python train.py --d_model=160 --n_head=5 --vocab_size=8192 --norm_eps=1e-06 --parallel_block=false --lr_mult_qkv=0.4 --beta1=0.95 --warmup_steps=222 --batch_tokens=32768 --seq_len=512
MLP neurons of a small language model. Each row is named by its layer, matrix (up: input weights) and neuron, and shows model dimensions 0-159. Each number is 128 + 24 x the weight over its row's rms, rounded and kept within 0 to 255. Numbers have three digits each.
After each neuron's rows, "fires after" lists the tokens most often just before its 100 highest values on Wikipedia text that the model never trained on. A number after a token or word is its count.

L2.up508:120142154135118076096141091122120151116137156133148145152129146111134156153148148131157075151077152117130140122156180142136106122157153126181102119071131106131102108179138128184153121094139111156116120126112176098141117152101161200087153098127096121081147130131124138191110155163148120153143133142134128127124169136110138129151119148120139121112115121115107121159131143140173157114140114147164131115130106130149123125165141118108160164123109123079154123161125134111093123118124151
fires after: " \"" 47, " (" 32, " [" 4

L4.up304:161123105109145097132094088129114146151134171115147144137145152107143123145122122097090125094101134142085132104152127138138161134122136168151139143102150160126180131104169113103142112143148113134082142163148133134137139104153161166118127175127151103067163125140133092098150128142151124145140176138110157081090128107123126149138115111112078149145127152131141136170095138100185156088138107094132140129122119116100119166129146106088130171124133102134141118086143103179140129130151167
fires after: "." 28, " However" 19, "," 16, " where" 9, " There" 4

L4.up410:134097139104131124116148109137119147110130111132114122152129125083095135138137183063083120162120163100121151128142129152110102182152084092145140143125131117153096164141132147120161094136171095130134120168111115127160098130105103112139108108141130153158094112129129139164121089175084092129154177152145133117149129144107128159136163184134102115138092119158134086119116127135112113136149137121165115131137100147086116159176135107176113110137116118186125140120122111128098134121167133
fires after: " in" 51, " of" 6, " from" 5, " into" 4

L4.up581:139131132115148100146109126182114149078142133119071111131134134126063117105092160103100105152098124149099160123162107132136134134131117129103157159127126149126133101115149129171098099134141143090134130109107127149155142134104160101158109121136119115092183138168116088099119091145166122142091143133149137142130128154106116165175173124132070085137128121140123160098082154118132129084121158130130111108112096107109097182131125097150170158114111152123151127097122122107134121104147134
fires after: "\n" 39, " first" 7, " 1" 4

L2.up588:152155122121124130094124138139108132113133115120190146146068140102105102139143147126097131096075127144100106124141163139077174152141177145178150189149117105118110106143133108128135104086157117128125177142162149094126097121129094156108122137110142136163101144095116115193098122121122156121118158109098099135140113118105117161140123162156119122114123137108147161095116140100158146140106154117152138101122132126142117142163170103117096132080122088120123121115122107122124163154129086
fires after: " the" 75

L4.up408:135160116128118074132113119102127131099155130122087117119097154166153090120128111100116118189131150106100106125139131148117192145148122125099132122150134137119087143161146123139111148141116144142123146099159153081156137114099173128110126147158137064083158145109132112146077131128140138156119122147116116116113181143124155138123096132127093144128136157144139164152135152143153142093103098145119152106109070115112081157148173155169130144111108073136154124133130144106123169131120102
fires after: "\n" 25, "|" 20, " (" 15, "-" 10, "==" 5, "–" 4

L2.up158:138118196144107093121159060120136115160155126128116138120118153144147105150156099105101080103122130142111086131123123133088150142131104122165144139157147160124138151162145096116115121094150166155079144126164146125138113119131115173056138177118149076133170149115137121168100112120121135124128140116107131138117151135126112148094147148129059115153124129108132113110087123094166155112106113102128130125120134145140106166141137103113132121125136064145122120092128147128125143141150089
fires after: " the" 45, " The" 7

L4.up71:140139124157137113124113117146140113102144114109098091130137118113100119131117163113114133125121114156153088101145177128142094107142115117118107156140181090089159108093132112130086147143128130110137145145110113121152135099117123128116089054135171088104163132148111127137150153098116130168152138134156137136129132138083165155153130138144122084109084091122133126135093159139124138116139119150144074107106105095129140135144167133138182144124114105145154115081125128177120183119157191
fires after: "\n" 38, "-" 13, " code" 6, " zone" 4

L4.up193:143132135123128109152131118155119141061140114120149094151097115085117106110110171099125137111112118170096113112173106123140178148159161175150145176130131125129152167113148087112137121120148128117134177123143113114141122125153130099093112121124132109142127172127117078170119148121111138145136141127083098117129135121139093129185104098129111128129134145151127131152150189150135167088096126137153040107084110114130101156119145113143107142140112137144146125116136114115111118155104092
fires after: "|" 60, " |" 12, "\n" 9

L4.up400:134121122155121115132125113146151148129146090165160136178136151133144105135127153069090104104085132170142123139151125153123139138122119189144139121095147146105187125137123106104121094137113155180081151075156130117165134109133106205099181152111153110131109145117119130176098151113112154115123103141088122121118158105137112134083129119158119136164125127129091154092121131120178124118130117135145126126126157135128111116156133090147119126134141095146098101097145105130105145142169121
fires after: " The" 41, " the" 9, "The" 5, " His" 5, " This" 4

L4.up482:126197142099130139152121169121143139115134157145153099129113126093080135117130103144106110106143134179115124110152085075160129124158124117128151125110152132112167137112145098102097109095145136113123128130139121141167116143105145101086125128091118113161106117153113100183137098135111149120151113127090106145150140153116085140085085121085106129118141137120088147114092149104141150106098121134136106129091118139119065126127143148188102132102142127158153145086149153105137138166089116
fires after: " |" 68, "-" 5

L4.up15:142192107142123117147128106136128110122139122102096095131119143117104128157104116150078143124098108126123092104148134113106124134142122106136111159127152162125159157075146092159066145090115121110134162142110109086140127116088170154118117107154165080108140130158134129080119140092122108139145148136116141110121170154096145150132125135135108139100150141139144135146110169083110162124133114137160097105098115076093092160132192151121118142089122124114136128113136144148093178102134128
fires after: "\n" 70, "-" 24

L4.up537:151151157101149114065133090105124160074110165105158114136129176143107091132122134121144120164107141102130118143151155150134133176144132166171144090133157138129099180138162131163156118157126138149151113133114161095120132148111138135131142113137117151063129109122137090148079134143140111144123137135101132066110161151110137149184111128119103129174122176102094141158121147135145115106133143133098118106104107119122111137164126105145085147079109137127133123136131095091127134145117137
fires after: " (" 78, "|" 9, "–" 7

L4.up629:139130117105102117077094161150134145102126108127141144159123135104141130145120102110096085135108118096102100094154116107139160113158184186143134128086168126076120123131191129156171161116112106152157132130174148098147128084140169166149140145139145100138142118131149093146140103104121118145120172139098125066101110126112112135172088146166141126143113124140144150130119162096103163078097117075118130110127134097128147131129119109122130136126109141120110120097139122135106154116136123
fires after: "." 52, "\n" 12

L2.up164:136138169128120135099131121112128138112134118110107143134140125094133146141101123139105110124100147110096160137138158142089098144153164103173086127145124110120073102110157141169111099101131100070136107100147127067119114132059157142097155110121113125106142104084120093132094134149157125167133153154117150067150112136099140130135135110122128114127094107114137124124143127126108116130152186133143122080117148069154110113162145125115113133105127136154122132153143124129058077142140139
fires after: " (" 57, " \"" 7

L2.up231:137143142137143116141135139152135137084127124116117092115137127108105118170091137116131102106131109127134098109139142140175154186166132083164107144148173097108182159115133116139100122171121109144152128147111142160142129150080114085104130080149132117093166135120132133161114120129136128152134115126088111110141135123089132161115131103154085121128132115151106131133087138112138132090119178134174054114112116105126140132154148142097130140120120163171180121106139186102109158110122111
fires after: "-" 31, "|" 24, " |" 8, "\n" 8

L4.up77:172141087121106127142136119088123122106135122133168092144121130132097114092115142130142144160126126145154078124154179166145144092160107130133152118129138164114110146104129140154125150107136112145112160162134134088128138090116207188083131117105157107105136151126146146178106065122112118164152128136104140101135148115141111136132075108127139131130144156131109163123137181126174144142129096156145136101111105087132124101108174122108151114109105134090135125154159128103129111123096129
fires after: "\n" 35, " \"" 15, "-" 13, "–" 8, " (" 4

L4.up430:160167059105143132124115132132116119111146160110136121128133142118105109157138129125080133113129125162101122061146142201126101137114107143163145108082123116142175138139141163127148116098136139155096098153146139099121134118154141115132130104106150103121131144141135128066117143140128126143139179110102153154140125114144130169136092114121129165158088178109126152158088138103163105133135087156136130128137139108121154126129176089107139139133132132097144141115131106132076090130128065
fires after: "." 72, "," 6, "\n" 4

L4.up223:144173118086118142124116107104108169105132147118143153145129166115107148145117136146117114146105132108086137130131171159114103112160129122185122122115152128131142152141157158177170102082133096108148138125152152115129126129099176142097146071101122109102154122110131114137095126161136109187123144145107172102141147130128144166165151150079111105113113115125115150133132144140124134149160136124155141091103077103144115125130206108121101148067122099147140133154141143109136134139104140
fires after: " (" 87, " (−" 4

L4.up342:134125143120107114115134097118142165144140144136156107130093135099101132176087137136118094081121130124109144130124125162091107146100104134126144100140145151130103139129126139141073107139134084070109163171083119137159079137101114107143107114144113095104087149119131129127105129089106147127162136115166158123120118133150102139182075144077118090113170151137135095152137146124142121110156127111159111102129132136138153143141129131146093111103130064142155109075146123157078126147141116
fires after: " in" 42, " T" 5, " K" 5, " at" 5, " New" 4

L4.up604:156154102104135138091125143113111136099129116152143099145163132140103106084132122145085108107115124117148114157140150122165094113164131129126154119112136148097125122121164110117127136085109143152109131131156155115128071119158144145091168133114157090147138140121120117176072138139159159148120166128089110116107179106172078145171128128130121161130155108082106106145138149119161059101141137098134138097123095097140096109141159115159138143123132104131166134090130138107105122171118101
fires after: "-" 27, " the" 15, "–" 11, " under" 8

L2.up6:128083097149123136145121151120121129099129127139076108127141143121089088126114146124150109147086131106115150134133083124151140126160120165163117131115138095147153130110145138121114103099122133167148099098176100067130130137113165144094145124116109109103128084142136066072118139153124121171127152147083181096158142144131123128105127136088108135122098145131130192132118139158109144112126143088136141121097146137140123166099122135122151130104087150101098116087121151151142118136113192
fires after: ";" 49, "." 13, "\n" 8, "," 5, ":" 5, " |" 4

L2.up14:149146124093088086110106140110116153137140127112112106117098130135098161143143099107128132101163123086128129153123104155119098152078092130112172078131127136105149146117120163129190102100144105102112095161142132110156108145098123105114108120121139146174112141072120150109116121151104108159158171107136179085133115122177137165124094156098131111139129128124092111133177148131151108135143107133107166139143111099111141116125164079151116124134127120106147117131125142129129116165143062
fires after: " in" 17, " to" 14, " " 11, " from" 10, " |" 5

L4.up59:144124136115123130116149120127115175085158181113148150170133123127075150135130173150119115141102121136090131110143133139117153133153125123183118127121130103115117135111156153186090061081138106098066164154131147101151140139113194148109123110118119123094104114137088135149109134155130120177119172164121152101142159136084112140182153138132091143131119137140123135135122151127165132129131114106153139129114097100114120149128159153126160137107118082114140141111124124087123112151107111
fires after: "\n" 67, " " 26, " (" 4

L2.up291:159136161128142122136123111112152152086157132132105114107117138128104141127134164141115114142140156135109114100131157174142164149178124127195128168133139131103109151096144115128132121110137143160136132147142177097137127164153159147088139121132116095137151087127065091131094123145153142157118178140120184125136163137131135174146147161143110134112104119104094180153121195152120149141133101120121118116126096104105132158133194124104134142097110124101132108160131127094139156144105128
fires after: " (" 23, ";" 20, " |" 12, ":" 11, " \"" 10, "-" 4

L2.up69:123138139135171103119163132143145185105142140134092147090103152097092115165167111121128134109151114099131149117126107127165100182132096124171113140146163135130104188115135157131134098084134133135138124123128154169189103151118125119075155100116117160133103111115112156135122151154110152118141132157133192088140144143125148162129124161071130075123127087121109138170123134122101117124117125127166130136112129106094098153102102123129115117111125103138143124110140152112078163151117134
fires after: " |" 38, ";" 12, " 0" 11, " (" 6

L4.up93:168118138155128097134120116124131159085141134111086112125127122166106111144086100111100095174116112111120086117133126127144121146136108114151111142119178128131156136116174141197104138149147123086151104146116123122161127116099152123110157120153132120095156124166121130102107129140189124158149112139096131101118130116121142153096104127123130148153121115142123129139146114109133146096154127139183068109083091097107156161117137136137099180123133089107153123114135130087069123097082157
fires after: "\n" 36, "″" 15, "′" 15, " (" 12, "°" 6, "^{" 4

L4.up554:135143134140127106127125112130087161137129136103138103130121122089082128131128109112108120129103116097086143122115127172105121126135071131141176148139133129112116141129161129120104120097139101121079144131098106095124128103096140119122132094157087093136129130088102136119137113156109142158098158175166166110095117154106084208132098168135088102120159156149146120175146182118156126124149161127147147127144098141111086152148166125125084119078119126172121113120116131115127149147134118
fires after: " the" 29, " in" 28, " between" 5, " from" 5, " to" 4

L4.up86:151116123116095080085127114142120157059128163116152121154161177108098134149126157146104101143065117146155124145178132146118198133129123154117145138119132179108128167135142163181147083121151143152162162115114120113116112127103191153137120105079124091094134134117146147131135152109134106186147112123124138122102110123134112134163135128116122145154145110139109137107142149171169122105103124117131151120122109107115132154163101079148140122143113106113157124122152137116127139144113127
fires after: "\n" 63, " =" 19, " ===" 4

L4.up605:147150107145112113122087122127111131131120146148118119162111145108099087142093137121126061118088148149064125092147144163141171107113167145176176124109139122115195150116151118118149086141138140148174140124136114116116139124108140169140140122131138118104121087134117100097118123119169091134116125114108132144131120121148116169137120114162107138176102124141142149124067138095150136112129116074155118124134123133092140123151169105081111136117106119122174107124123106191098131145120117
fires after: "." 84, ".\"" 4

L4.up274:125148120163168125155132109138112125078131090101171130133115115132092146108133111126145121142077115134061142106137097095147112127153145143158120164169105101157094131109115110116130077070148159146124116138138126130128130122106119123099121090123160127113084087127107096128141164149137135155108181118087176117136128154091160123127144145087135111122136109148153179121131150152135169107113100133137115116112107087122105156126122119156137139089085141140139097078129144159088118133146118
fires after: " |" 77, "|" 6

L4.up406:140170131156140098143101107087121139136132168120110121153125146145115105105091145113108084158099113157117112084127127122123158106124127136185141159121157087072152118113132130150132105110147170171107135123138135078133165128115178121103138100141148095086121098179092122115104090140108121181164138086102160121160127117140120150118114147142099138156111179145144138095088157134092145089148119118142130125114114130129120140118160106164117107102127136133147111086132145130133088107129154
fires after: "," 63, "\n" 18, ";" 9, ")," 7

L4.up231:145160172160110133136131120123132178150144136111128138145151120084141168115105158146109144156102157107077184129114175159093116156175112125184150136107130123146097111136123115170116075118150097109108185143123122100123125143106162136102115120122133123128131132104109100183104141126108072139138177149121188070159085153138125150173161148124141139104156119155136129124147141128124151145167149151155129118128100123123115130136152143111136138115130155129143122153136126113140097144137142
fires after: " (" 33, " \"" 9, " to" 8, " non" 5, "-" 4, " the" 4

L2.up402:130166141137137096105067094084135126129140086111132112136093176136113098148117085134116081094113133115103155122136173142083059155139152133084120060149111129109165148133138178147152127112121121128131105196106163127131112121079146150127117126129130104114136152121134161133123104112143126114115140102116146127114149149139137148153101156139143103107098166158138113120139146103178129128133114142160119145150106109115141088130184127142125134120125161106150103143145135163128147144150100
fires after: " (" 27, " and" 6, " in" 6, " to" 6, " at" 5, " of" 4

L2.up192:137118104120127140130092087152118122107129158122147124146146120110119124139109139090121093118100092119091071108156134100146163115140177171145133154081175138161156163107113092168097126123118127151137148124134113114112156100155141126090114144130155090092137082122133101084129133081144108141097144137143089145105101148120100148142109076127098159157140151182146148147119129128143161082112150097123112118115127127141139174115117157153123170129107122146122120093148118153114120158084107
fires after: "\n" 100

L2.up496:144114096146079141138155169147137124110133145122119098149085151131135140169172123146140149119141132173138117111142117127138148141159144101125152119095162121140155161095159113147087104124123099147165133136096111119114110147132129107142170099130182109091125093153113149142149145118128150159126121137141149066123116150110167135158150116151084138131220124138132143129108149131107126126124140131128143113119137093095107141151192136178122113127116093135157122076145138122140185117109148
fires after: "\n" 49, "|" 8, " US" 5, "-" 4

L2.up532:140108130118110097108116097161120152105130140124167085142123126066121150143152170117107119131111137166097139134160115116087177142104149097119151148099140140122141122111107123145150118118142105115087157093209097135155115166118126131127061099100142121118139094094130120190157149103124101171157126140109114108107091136089096122163112118124123144120139129138128146133077126134137155149079126131136136126105090092084118138150125140122137147143144104089165124105144138116117091140112123
fires after: "\n" 56, "==" 9, "===" 4, " (" 4

L2.up512:161128139132148089088140110103110156061147147141134112134119143162108096136129141132125084148098164120138101117150190175111117147157135110156129086132138131123078122149150168133132129109155132153120144142087163067130123165108200158083138104124114118100155120138109102145084094149140107163113154139123127105121174144129114139181115129122126128136110160144096133148133147133140146148119134133155117124125126096123098118140166119122124170092123167083125117141137094096127132140099120
fires after: " (" 76, " \"" 12

L4.up215:132121123141125111134111128120110088087129075121100137160095119097077123101128163092102079118101142162130110118151124108126124132170170145143156140127125117135165145079128104143071126137143135149152110103128114165142094115099135118091124115150180096095143097144114156167151138108147131151170132103093103138132113154106091139126162149135073148136100116140114168118122126162125151116158140090144103105100115125110152176157144128140126130129130111160139116072147136084098135120134160
fires after: "==" 29, "\n" 27, "-" 20

L2.up556:131105138190143112171085145156127138109141122137061061113111153092137130151140149117138116142102134114099138117145104140110131156144174103119097169150122135127132173130119121155102117123122142120162142130102139166137102150113113116086134090148136104099163103187124139168147134110090153149130112142137145120160161132098134150104135139115098164106130128124117138117100139138129140074133157099138083090106086096090091121162171164168118141142114141118149116127155141105133134145130122
fires after: "-" 32, "|" 11, ":" 7, " |" 7, " first" 7

L2.up633:145154145133127137075113148123138130109126105132120125140119140106111143122120135124094120137133147154085100114146115102127167122128161153176116184159159130116088118100143126140152106123154119098117129143155098088145114136105179162115105125130146117115104103141112070203115085136102118123133128134099096120130123147107117149108119129178095109165174149169106182092130151092137155123121153106129085119124167091095098131162119097126117132088112136170140133141148103115107095132148117
fires after: "\n" 31, "|" 19, " |" 9

L4.up601:117131111116108116102103122093149159098153098101113107130126153134080132132094118162095146151119126122069113108136117142153100115187134113214099127137168112128119144147145131193110126121136117139125154160139140119157098125110117121129104108135133110090139109144134089125125144182148135154109139137094164089156145147110120133157150137112149078110151118163110180119114120119103120116134102102145121120111127115124160156138119123157164139131109129093143103153138217109107135120112130
fires after: " (" 24, " \"" 16, "\n" 12, "/" 10, "(" 6

L2.up349:156138103125136099147120108159138113071130109102118116114155110092095118132131175115122121105118144152135120083150140127120153103113151098169128178138129077134116166111116113096128124070143098143163133145150123110132109168124146103059154052128130109119113108129123135171135116151106134157157122123094112108123106130125109158147102149148110126106154127172114143102085153164108151121105133138152128109102095078093158152146157128170154131113133140153159135118138137102093145137114143
fires after: "\n" 71, " Preceded" 6, " Succeeded" 5

L4.up48:145162102127159125127134120130114152141156155166119107135125138146121124130131128153099161117136156116126111086118115150100115137118126141174104144163151131149108102096147150103146079118156147169121125142087159178201096180168131130082155115132163123144138115108121097103089116120130142114121161106125129128188137128089126129134138149103102102135143134108082159134104148141105118103110094094171104107114103087132090162120121120130115167055118115125128104130125124116097134141143160
fires after: " |" 79, ";" 5, " C" 4

L4.up183:135192114150122114120116134125135102137150078112152135154071139110124092129130117122094130117104130133092141125125108169097118145158119174127130114139111132112145180153147147152125148078114162093108152153149137088162127088115140156110100126118144078142129165114116113143099107128148162117128133122091148128170110113125109170121141142125103115114100154143148154096119149086164164143083129139172131125132135127117121116127188109124133150082132162134142100065122094128104172146124102
fires after: " the" 57, " a" 9

L4.up134:157134137089152101140138125132126159101130133114117103137128120103086085114117199123110103088090116157134114117133143157115180106169129107210125148131121173153137183138142106116147122107115107132163146134118153161140113140124128094089098087116146069150165102154123122158116131152125109144150132165093124119172104131103127144109126114158079144134124104142155156146120154135093146109122139097134084117120105117082083149121150138143121119119116106129170125131148139118120154122117143
fires after: "|" 36, "-" 31, " Succeeded" 5

L4.up246:136171132158137135147120143140114143102143112102133134149108083097121155111126162155108130119108154146086119109133137124137147118128136148186142165125133123104112156131111120121126083099166114115094184161143119090163123105103125139120097158123127150158088102103125133176130133121096161139131172111071092106129117099132140130131136205141140134119140134104158161116139109129134130142186123154158119143147144118105099132118173095127106136043128143137168149125143107137117151158137120
fires after: " the" 17, " non" 14, " anti" 10, " A" 4, " an" 4, " three" 4

L4.up546:142128152108136133118155105121142164098134163106096114127138154139115150148135161102124131156114144120127120106152160149116093163167118128164135139141155138131130118126167134165115118115125123116156095148111134121158108167092156156118118083129127112105122144143121135134128132175123149168138133131159125122122157146116095134173141173109121135133128168113089113180121182115140103120121128151188069092105095091129072177126168131128123156072108095120173137162121114128111148178114142
fires after: " (" 78, "(" 4, "F" 4, " /" 4

L2.up229:142141113139143116141121121150124121132148178125132130119115155132097111132102128120124132159101118087081119099111125146117127136152080151171135137121144110110150138084144153133130080066136149154109159115130139091139111165145119118058169124111106126140129136112120128077114138143074123146127167100103172094147159128130097164084082155091120135113074122160149146100112155126139130120158114140176125131115169109135120119109147123125101131080128105116152119114123140109068127157104096
fires after: " |" 26, " 0" 19, ";" 14, " " 9, " 1" 4, " (" 4

L4.up625:156154148146136122154120150138124164106134115125098120135111128121115095102103150146116154146098105155128125104136141152117162151106132123177131153140118134160167134081190104128138127122119132136181110161114143169134123169121157123102110051153139114114134117166085130116158127113133091155118140139126148107174106137126115134096163148144102092121111088173137138122114132126087126111129175108175081106132089124079115174129125119159129141100067124142123117159113164120127128126136144
fires after: ":" 23, "|" 13, "-" 10, " |" 9, " –" 7, "In" 4

L2.up528:144106077117128116086123120131115150090131172111142064145133184099093117109118208151121134119091106121129108128156157138137129118141097132175138136121138125110149174122142137164135137155125113133124140132146134111129114178110167114120118100126115116111168149137125126144124124087105095156142114121124113112120118111136086163176129107160090126134158118157166113070122161124135128147120178147126046105136141085121128111131138112137098133119116113128145120124129130085085146115129105
fires after: "\n" 36, "born" 12, " (" 11, " =" 5, "," 4

L2.up583:157151104166131128146100148132115142068152148140139077138115107135141145177111136131113121150143123156158122121150137124137128161130128147129153175127147087085122156116150098123105150131122136105132163137154160129127083119151119132115123143128131121152126097119091109109112128099076135163133144146088194135105149134090142146111120135142114121181081109143137126116117169143114132142078124101143101124130102134124105156134129110119151159099048125115134085086133104096074176123115120
fires after: " |" 35, ";" 11, ":" 7, "," 6, " United" 5

L4.up340:147147125156082147170156104141129137102127155116190121147095125144144171104147155110119105141127113132112119068129108121122133115172143157144128198111119147087113116120128138104133096067153145132083143111148155128112122082157117152100136120123147139136125150128103108133138117135156125172140166118075125130142113120109087124132112134096145112141139139128125150170105120133127161111127095114167115075124125083127108144115167090151147136072136140132127126101141136172074120143121162
fires after: " |" 30, " a" 13, "==" 7, " the" 6, " an" 5, " Candidate" 5

L2.up252:159130143119154101106114113128166145093151129133123132124130138124086127158108112130124095100173153146116125072147145122100126156120123157137133183139145125132149117080173122148148111086166131115096155153142144127131107150164133139151142158128131119130111092132067079131102106153144106126143172131120162133140134154111091167117135135154129109146162140143117163126126185124111146131097132083131109113127113123092105180149138093140133187097092134104142057096142131137131133142123096
fires after: " |" 37, "\n" 20, ";" 6

L2.up64:140149158149131124130117127118210138115149124146130157110086139127097142113134127138081068113172123124082103124134091118140098187113106138129119131125137117103117144110135190110123111080142145109124099092151154112150108149118127137089130125136112148134076118146106135107114074156134143130126132136125179120186159154099150154109080170098104113140123134103106156133121117093126138119131121126152120119119126132130064140112178114118138135099107126154101095095119124107114104131148146
fires after: " |" 47, " 0" 7

L2.up593:154147145116168131164106094162142116106133153124147130172164123111087120110094159120128116124090137149102124101153145107104146139149162128161100183127163136135177127111129068150110119159139114135147164126144107080134167119102137120122123138143167102086139096130127088141118158116129117120116134127133090140118132119100094136140138102133090170132106163158141133114074108117149162109125142115126079125108100084148125179157159147125108136106134107192167131118142136132104100148110118
fires after: "\n" 69, "|" 21

L4.up12:142191138139165115124115127081164104117131127099088130143121157103086108105130158125088140138128120122129147117137157154121122179130122106156125169120129158148142125122163125152115118123129103142121147151124159113135143131108177114108121093152166100088109118165154123161125155144148105166155162110119184091138129124157061163114130112117106134122131170162140121160113141159086107137133139117156073112111091150125109140111163135140152120095121128138186109080134116160144133126104118
fires after: "\n" 52, "-" 16, " /" 12, " (" 12

L2.up567:154144126100126102140118091132154119111129108136148144151117146126116122110128154072126106108102111145117099106148115117096174150141157182125134170154148072116175137131132111150130108104111107127174139110132099122131130091091159146158085134121148108091103072178128113133117144123125119119146130126109150139136103139063125124130135125167112165123137133171103168111081123117152148079133131094129083115128089163114142175171107116119117153080112150122148127097133134139132152134128164
fires after: "\n" 34, "==" 20, "|" 12, "-" 10

L4.up107:135158130137126141153137120154144120102147104120118109115122132130129130152086154166139147142135154147047136095127133162142161149119120116178115174129128103196148112150152119143104076070176144106135175115117104106145110171114098101069157102111124126126100103142121118143120112131127157101119163146101129085138154147096122147116128123140125140136158153142133125147108152121099141078157092139162127105104114097104088170148175114136121133120078137125139118125136121140108115144110115
fires after: " |" 39, "-" 16, "|" 13, " Preceded" 6, " /" 6, " Succeeded" 5

L2.up574:162138127152151134117140133152178142048146132109110156137141155120094105122125131120144110136149129142137160097142097118132144137126152103137126186147162120115132137153151100126100127143130154141170143117127140153140126169132133141135131130136190151135160106142085125116138125135126139121146121166118145128135089146080149159112135119131074114148105100120131161122061144108129106120103125143155055102119107102128099141132131134137120177103082112134137099098140187125094188123131102
fires after: " |" 39, "|" 22, ";" 17

L2.up598:162093077144126085110130131098127137109141137130125117125095153126089092115134154103136117144106122099177135126130138169164098152174108147127158124127190147113144175073153141171102105154119110165142112138143154079160130145123168125110149121151099088113174126126115108099126138106084119169139125104135150078135107118167120171126095140103138155131102158189151146112115128117148097131166135105143147112129156102144156141137123136135114130096123109150096113116116141122158129133136111
fires after: "," 35, "\n" 21, " and" 12, "." 7, " (" 5

L4.up152:134180115121133123113140135150098149136135137148145118117132147114120129122111128136090164099157102106095116099111109154139103138122103135133115146163130103135086117108177176129174098111181137120121091128143144177153122164162157107104147106110135135169134124093080132103110102117159078115147201150136155135128131156105104140157123129108100095130123096084120128093130188101106091133124123119125134109114135063133083113125140100155122151097099137109110116135106134092128148133109133
fires after: " |" 54, ":" 13, " 0" 9, "," 9

L4.up273:147165121115118083140132126169134147088130109127131091161148139129087091120121181143108130139090133156125131128151152099113176118153119159141116121106151126126176139100171111119114125133130074134145148078140132115130136115126208126103133129132125068128149129168119135126112153118132131124143131133110123105136159106130143153147136114119085155137143139135132132080133162109159137076097130154153081127121097117121071139110176130150115123095097101174162133111139126113088151124085114
fires after: "|" 49, "–" 9

L4.up292:139149131125144155152107151168135133116133104116092109131120123142099137119068111124100139153144131132081150088145100141154101196094118151138111163094134088125147113106174147119125092097153141150122113099079144131137135141132136117113134101122127122095105091146118129079160128155170099150119155127140138119164145159086128124097120120128123085133111136152126164135114175140104117066106100152134126120091134090119079171131139096177112174137121124139146119118120120152080138138144126
fires after: " |" 43, "|---|---|---|---|---|" 11, "\n" 9, "|---|---|---|---|" 7, "|---|---|---|---|---|---|" 6, "|---|---|" 5

L4.up426:126167091151113118111147129115126151143160101142137148107075143137184122144138093165103088139184148116141126113104127145147093151173099115116128152115138087154099119127151146099123106103135137113151080126133144133237102131111085154110130134126103168144085116112095135140120107163105125134144156141114161100163119128098128142108120175135159086120150097095134127124160140124113131132157124165124173112145124103110098132133148128123141142130098144105111107135138139109103157136138148
fires after: " |" 79, " " 4

L4.up268:181195081140142155159126110135127135117130139135139114174113150139123088147069141137107113163100122111056127109126123135098143131161096105160133142109189127155149096080136110140068136118160132122109132150136070122153137091118181124108161100136096098094140128177121104120087128121108081174126151138129142119141150149126131174120118118152115130117134165117108146114117120092133130107159110118123129123104137111121115178117144140124101117112119146111143131128129122133101130134107108
fires after: "\n" 78, "," 18

L4.up390:121159126110116130137076106114130157109093141134103150148137097104118109115111137102130119131155127151103099126177103106160142138153178203137148145108143139140124155109113115104145087084158153113135146132113136133123134180167131082118137147099143143116134148125154081141130103098113138121110137139137116108109127091124081135138084136081126148149131149142102109109116162111136130075073127157147100145070163143131112117114129112080174143120136114147158150102085129127089114114120107
fires after: " |" 59, "\n" 6, " Bronze" 4

L2.up43:128175130147128137140125127180156127135154106133109131120132144101149128144154112169120125134120152118110071100130094155143155120159132187175109165150137119199153134105144152144159099113150134122115108111121136124147089169126121176062171148109127154146087144096140138131128106161149115140129163098095144118146135125119152132130144158087143124111122105123075158136143143138138125128126112134162147119125163064108129132124133109084106121098131147094104103137143105067121124140131152
fires after: " |" 36, " a" 14, " (" 6, " an" 5, " the" 4